python train.py --norm_eps=1e-05 --qk_norm=true --attn_scale=0.125 --init_std_qkv=0.028 --init_std_o=0.0348 --init_std_up=0.0401 --optimizer="muon_hyperball" --weight_decay=0.0 --lr_head=0.00418 --warmup_steps=0 --decay_shape="sqrt" --doc_mask=true --train_tokens=478900000 --max_steps=7452 --dataset="wikipedia_en"
MLP neurons of a small language model. Each row is named by its layer, matrix (gate and up: input weights) and neuron, and shows model dimensions 352-479. Each number is 500 + 25 x the weight over its row's rms, rounded and kept within 0 to 999. Numbers have three digits each. A neuron's up and down rows have the sign that makes its largest values positive.
Before each neuron's rows, "fires after" lists the tokens most often just before its 100 highest values on Wikipedia text that the model never trained on; "fires on" lists the tokens most often at its 100 highest values on Wikipedia text that the model never trained on. A number after a token or word is its count.

fires after: "\n" 28, "|" 26, " University" 7
fires on: " " 57, " of" 12, "ed" 6, " at" 4
L3.gate858:475505503498493526485526494454508474527513451501472540543516553516553523537517477535536460482456524494497474460542515461528505494462447545538476507482455472524531470529484449499518477526478481569489495488497505488494511495504444493515594493471456540418482470505511541539490510525534507538464494523547468455538513543494480507481520511502534458495473546485539495533534536485492497491479
L3.up858:479514492473524518518541496478454500510477492506496478497486490488499450500511487508548475453523489553549531507580477481482506516492482527462470533485468456512526491478512516495526502552454513550472473507504510482493517510486517516516463500509520523472492549501473521504485510509462479508455501534526489459492507497504472486483475510488527527492505446481517527528508527494524464482491

fires after: "\n" 67, " G" 7, " S" 6, "w" 6, "s" 5
fires on: "\n" 69, "ri" 9, "we" 5
L3.gate133:496508503507459522507511482500546457524553497515510507497501471451546528530489504503482514442529513503479517516510487462501518529493456495503488508458545467485471503499505502482474497479514530512498462529529496505503463510522519530459510481528541473533513475474517550494456488516466478468512508514561545452547504503546477514526513440531519508479479471495530520517510518530478507504459
L3.up133:458512519509514497514466524464526476563483513524503480489491478521480524514482521522447479496465531477477497497489521470481489490518481534500530517477502477526539523511462478509491448519486498509494489509505523531458454480522477527473431506492493542507489537523515549485530538528470474498499474505497475490540520500511531493503482476475547509505517530472531454519521542489540501537480

fires after: "\n" 81, " |" 9, "4" 4
fires on: "\n" 96
L3.gate1246:501543516528526462534528568487509483514522516516542486470520492519510491524504453568484498533504473466465511502491486464512485522511458485480489472502505513488473518507528520519515483506544507515465510520492503479513473466501525499462551510470488494526510529504475517494504513534504495520501484486546480479510464545510477502512520502518519460512484514478514499507512487528494496480507
L3.up1246:493548500482536467495523522510475528553465512523498503474516490475517478500477483547485461525526494507444531507511519475510511508469454495507507528538503542527463495473499532519517485513483504480492472486526513455536489497467501514505500479511523465505499566524510504493561539504528468527478520544482542488489495501513493510495555467487512490514526503480481488523500513481517515506533

fires after: "\n" 22, " under" 16, " the" 10, " Succeed" 9, " Preced" 5, " re" 4
fires on: " the" 23, "ed" 16, "|" 13, " same" 10, "-" 9, "po" 4
L3.gate1034:505483523483481512502470522473503520464520519500474521502499505518505510464506496453515462474533539492487512480504454486501512537494492533502504501486497490527521499521553449514501512553480456502471512491508471524492510555494468461476497472513485517480485456464483506471519508490526485485498511481478528487494506511544502472537505533490559497507512543557539453511502517512519504525485
L3.up1034:471515510526498542476468503489500502475481497473480488484472475481539544483525518472494474494493526502449512491511473465483540490494499506503505474497512453472518497477505471507500526471475451524485509541473516511473515527500489511479516510509524562472530496500537506474517480488515527541494553513454521486528560482486509553508506482487460481504505531507487512517506504476494453536476

fires after: "\n" 95
fires on: "-" 58, "|" 37, " to" 5
L3.gate635:529490535513485477519508544468499439454464493486480495471496518485493510494508506494509487483520533522501475458499479509475484533491495519469528495512535504479526492483474494525501506497507498488524525505525506507496520497518515493500504499524511524463516483480459479524547464507468488550478505523507493473498516519479510499502528525532474483488468500510484516517424461536509504524524
L3.up635:500561518507498466493489477487497526460478493446471540484503494489479489488489562509455534508495507517499478501531556512470485479467486526458489533471531549481531468514526507504462499529501486497503436507503509502513510498507502456526487486540518511473474480549470516517538527482513505500518491496517505463528513514525479518492489517501443481474516516484499546504511520500512500532546

fires after: "0" 38, " T" 10, " N" 4
fires on: "0" 44, "y" 7, "in" 4, "ive" 4
L3.gate1053:489499536500500495520536513518518505479480511509472478504497456476527502476491499472517549521511478483519515465500486481508495511478472480479529512511499490447517547479531438532448462504499504535495459520544506518519483504502537501545496516487506493487497516479491496511467488466490547492511498451496483512463540481512535512501493497526497507504434492495485525489488477533448556513504
L3.up1053:501507509509492530481456487494485489518497518483507560486488539550498468504470507527514479539484515545520525479505548532520493517529513450520458507543544496514471530506515485508441472494510491504505514500554482486481529522532507518474503510520497471495538487521499518520515461506472478523517496524481450526444546478484520533479516485479535451472477531467479496483501515496487451436500

fires after: "\n" 34, "==" 31, " ==" 6, " born" 5
fires on: "\n" 47, "-" 23, " in" 12, ":" 5
L3.gate1322:515490481448514478525489526514499532458524519500493513507510489504518518500489493462494488528508427486464504503522512465472475519479490496483511494525501469535443468497492453477461527503509520485473530485500513498536479486542515514480523453509493547484500481563502540515498506490468475461516542512527512510525499494493515495500489530530562513493522514460549469495516478523471523545497
L3.up1322:523511466475475478512460517505487516472513500521498536519540511496509487533548473510498487513488472541476521494465497511491495457450501530460507506518528514530495506517529509507504503501522474501500544529481477491511513511508500476451496526526514517509512504550517512489520512471536523493514517488496499530522502511490507516472513502492516496504539488484506527521539481531506504532448

fires after: "\n" 85, " (" 5
fires on: "-" 62, "=" 14, "|" 9, " |" 6, ":" 4, "born" 4
L3.gate640:523521499511481498511521501527461514456452549473483473479518495500512494484480501481502480493501478527473519476489523501457489525476480526525503508518510497489486506472525498528544504497516479533502497450530518531518495504517481485501451500463540489454522488472486536451547491458497514511458531502457514521479465452480521521470503474498458558443545502502519479563517493540498502501515
L3.up640:552545469491461511489490489479456516503501575473479484502500483515521442505486487450512461534522444509525489519515537504502461531480518492482530477529526498484486494552518507521528491503533466538488511544510525519530516480489524524495465484515509475505475461520528559480510501509531541496493471479502527483507458486509502482454462520484444540474492529514471509511519524514463528527509

fires after: "\n" 73, "." 14, " Party" 5
fires on: "|" 73, " |" 25
L3.gate633:473475494522487517510480502495514509512525521515488497502501509500518525491506520497485531493498479440438487513486484494531500528524528525514487467515453467482486510516493474484504572489478507485501549472498514531508509521474538475510481491478503513504512493475469444534466529478494487513469489526501496514491533433544527533540550466540520499507518505545530495524526460471520499531521
L3.up633:438502526462488502538473509541459511497505502467504511526493490461544498522530521496484538499488452459473492500498509481484531465513525541502523490511491484484497482514522464513495541481522506490497528497496511538527520520494478465471482467485429489534493529450490481504516514507497455554496479540490502489498519486495482483555513475520489461484509528542471505509530481465545530477488

fires after: "9" 65, "2" 13, "1" 9
fires on: "8" 42, "6" 26, "7" 20, "9" 6
L3.gate268:493517527468488481515539538472524491503479497503529498480554541519483514509496517511460491496491518485472517440526503489483485456535496495498534469547455497482513505543470505537511490492499521550493492539521544523472537550525512509507461548532496449484461496502488488499506483487495454491479490524536464534487460524507491456464520468476485498493486509546525480463470490498500510490469
L3.up268:485516465474528490546484533470517498502478511482554495505490505526496459514463498447535523473506519507529485502523518477524490471507474488498485488527480512511487514542495522481543520531507507463512500477490517522519473524537497460536507472525521515483486525483499441550534526480463495474526528514437482491528505521521456465453504507488490480491475482508471488496500531517464534514496

fires after: "\n" 52, " " 10, "N" 9, "|" 6, " |" 5, "born" 4
fires on: " " 48, "-" 36, "1" 4
L3.gate182:480534470520506551461473513511528480489499495540497516500464524483544476523524520484521498496478472509498458500542486459511466506523521494536451520522491507488472485544505491525478488531502543498444487498483493524500464479458495489499541518533522513496514479533492457491530502444507473513514466486476476499531510530500518530522514510502474483461530509492493462484551472485526489497514
L3.up182:483516472489495513474459472510517463494538518511494502473498496512495471478482461494552553481461471496499500518482526457478494542523543521511486495451488532452502533520454517491516490520481527507474474515517489531521548464488500483525499521455479508489475468500518505486508478496532452513483485474504508528528496511492497478479500510515488498493503467497517518477495453497542493496530

fires after: "==" 34, " ==" 23, "===" 7, " ===" 6, " The" 5, "," 5
fires on: "\n" 72, "n" 8, " then" 5
L3.gate218:496479491523503491504496463491562508504521535466485445506511533521492525478561512485480490467513487500443518476502549521520501495514487484494518473478466495476493503492506460525501524532502500513514502501519458466491472516500490473531436507473500481461505535485486525532492496518493496514505526479443446524475542505500536498499477520518490496535524472525493504456500487493486508503539
L3.up218:499508496508516511451492468503553522495497484532480474483521579509502490465522525478483471478513522540534498446540483516471517485476493496490512522506461499512509500455513496479468490500515536538483495516482568474497474498533481522483497478477511570509514525474478471478490511497489520487471512498462494486504495570506492502482437486443469569510490522505482511493540537503547452483463

fires after: "\n" 100
fires on: "\n" 100
L3.gate1171:499556500480503474489518503488527454465512489542524528522499476532493488516473525499520521489511506569492492471489493493505520487514460525483459522536505502506474593490529508433481471506490489545503487522457554471541500514556514529481499501537512494530470518486527506485514516533484456479525555512489503474526490504532524494478493453507515468535526464464488465509502524469477496520505
L3.up1171:479515503463467509512531499486509472512494475488526473494559476480532503504453477479485489479462543481435485452538478488495535510545490519489478491518471521501521526531528479479485498546493502481456526524509522479471485493462500509489511487474480542494528485548523511478524539501493463459541520465456523465508462470550486515479543478466521528507502520483468539523481483516478522471490

fires after: "\n" 57
fires on: "\n" 57, "ing" 5, "il" 5, "ish" 4
L3.gate1078:488483509495442462523500531482471473519520475473531455488513496499548544501466503478481514502483490527474488478500495511469490488479471518516478499448532506483458487498468485471520528545483507544499461522456468506483453517457504477512488491503498561525536512504479497521482497485484498484506464494536496482534491466518491486504540532533470518481482496486485516498529486498472470502513
L3.up1078:502525541482508489527518503487555514513450477547500492497470516470494502479459514506520426486515500519491466460523518494488510519507513455481509542537495504495482488491502453508468479488474501555517474517508476477488466502536492534528532496547563510560457549499520513497483479504504499504528505454497534527468491459506527485464500488498458521487506530494498526541504467492508490518511

fires after: "\n" 56, "0" 9, "3" 6, "4" 4, " " 4, "5" 4
fires on: "\n" 88, " |" 4, "\"" 4
L3.gate914:508493519499542523514476539506531497566493544542497539492520507461520529478484523510462498503536511484472520496504462500463482510463471498500481512502484529546537507478497489507496489490509492492521484489471508529511463479487502462514567500482492525469522543526492521486517511529505471560468522461469495473525493493531500513480506523501503462517508519491504522525523486479474457481505
L3.up914:488493457542527492475510549466515486532524534554514519456521488476552506473500510469501541541518509451463492513509473458500490465493479488497473497507511532502529494479515533502511452509536471514500470514526540477481453504517483491495528522482492530509474516501525521483521492526524475522486518456495498502517523478503531490500542494505510491492485513452479475499514498456465482493493

fires after: "\n" 53, " =" 16
fires on: "\n" 68
L3.gate444:538526480523540460488516485546495519477485529464514478474495524499500540473425450473458465465543480515486491464481475512486496535504480495516529486456513500519476513471472460467496476496511482485513524488516483511494508501547505554498505480497525473469498530530487517541483502571460457540535474481488522515498512498482478502522480523495505509507489506507494478477496516476482457540488
L3.up444:513565485493519497529525539475528491542507510456494493472509498530488517477482510504521463479546493526506502493510522516462461512512509510481506517467497466540517477503503436487546486484546522439518463500433493481500508536486474533489485493503510502495524546500501493531494513524468458479490489493502527496495488501482525474506521531477499515522495531508486465528507506514504470513507

fires after: "9" 22, "\n" 20, "0" 8, "8" 5, " Winner" 5, "1" 5
fires on: " |" 24, "|" 17, "0" 13, "5" 7, "3" 6
L3.gate1055:495468510456453509474540494478547529496516493514482498470482501459541488473484499496474504535531491518484530486533478482524559504482480470517512528492481473488513520476470478502522504502480506526497479515466508548515528487513492467532490535520470510455533467489537543491480502484492486514522518521481479500462504473499489462479470504545504527506507542509506479507497445462470520471489
L3.up1055:493491482488524538510520508475477540474491525494499490488498490526520496514539494487501537522524487477499471475526466473507489485487486517505513498470447466508498462523535465526499503510491514488464473514513529468509440472492483507471524496517491488504472516450479424537467510493512450531526481500449463512514537491523503521528511502462442470480498500524491509479474487520485508551466

fires after: " Al" 17, "3" 16, "4" 10, "2" 9, "Al" 8, "ant" 5
fires on: ":" 35, "-" 25, "um" 15, "rum" 5, " Jam" 4
L3.gate1058:519491471509549514500516478480455517475507487490525496486501491507499464527520534557494511517512484465513539477514529482490478509493517474494464440543486528480483496487498491498497532520514522471487493518521519489525488508500508490499526485494543536523524507508525501518475481493480528514510477474521500494505504519500528505503481513499517508482508495526516497512524497487495513524494
L3.up1058:483476540488471490551489460537493500489502500471509520469488512563453505449508506484518529522527486531552479526501527519526474506539505504479479514494512496517509531508543494477466442485514487521487508524484563479457466471534527473527520494509523499479502482523494510476523478564501473520507482496470534467500490508481536509488506468518493445502516477507508552503526470492500521517480

fires after: "\n" 19, "s" 15, "." 11, "History" 7, " History" 5, "Career" 4
fires on: "==" 37, "\n" 34, " ==" 24
L3.gate1213:526491538486496499498499512496493501513533497515483488473538513508523528503513498514507511457494500422528516500482486493503507525452508513488454495518503470487502471497538480475503512553550558487534479483499481438495497463493528511511488495512494516483484470518485461504531528466470489541545509470489473465479488521479520526488506488510519484490530525466523467557527456486488473456475
L3.up1213:507493547514503502538498508498511458516480498490483508501544429484544503537494513505546476475457486429489479495490443471517527506458469486453523475522521505485505505502539517514517541507537508475500497512470525474496519503515518482503483500481502511500464481477506504511484487479493470473528489499500516499484546507531515504520531543503500482499556540400481466515465490485554555473497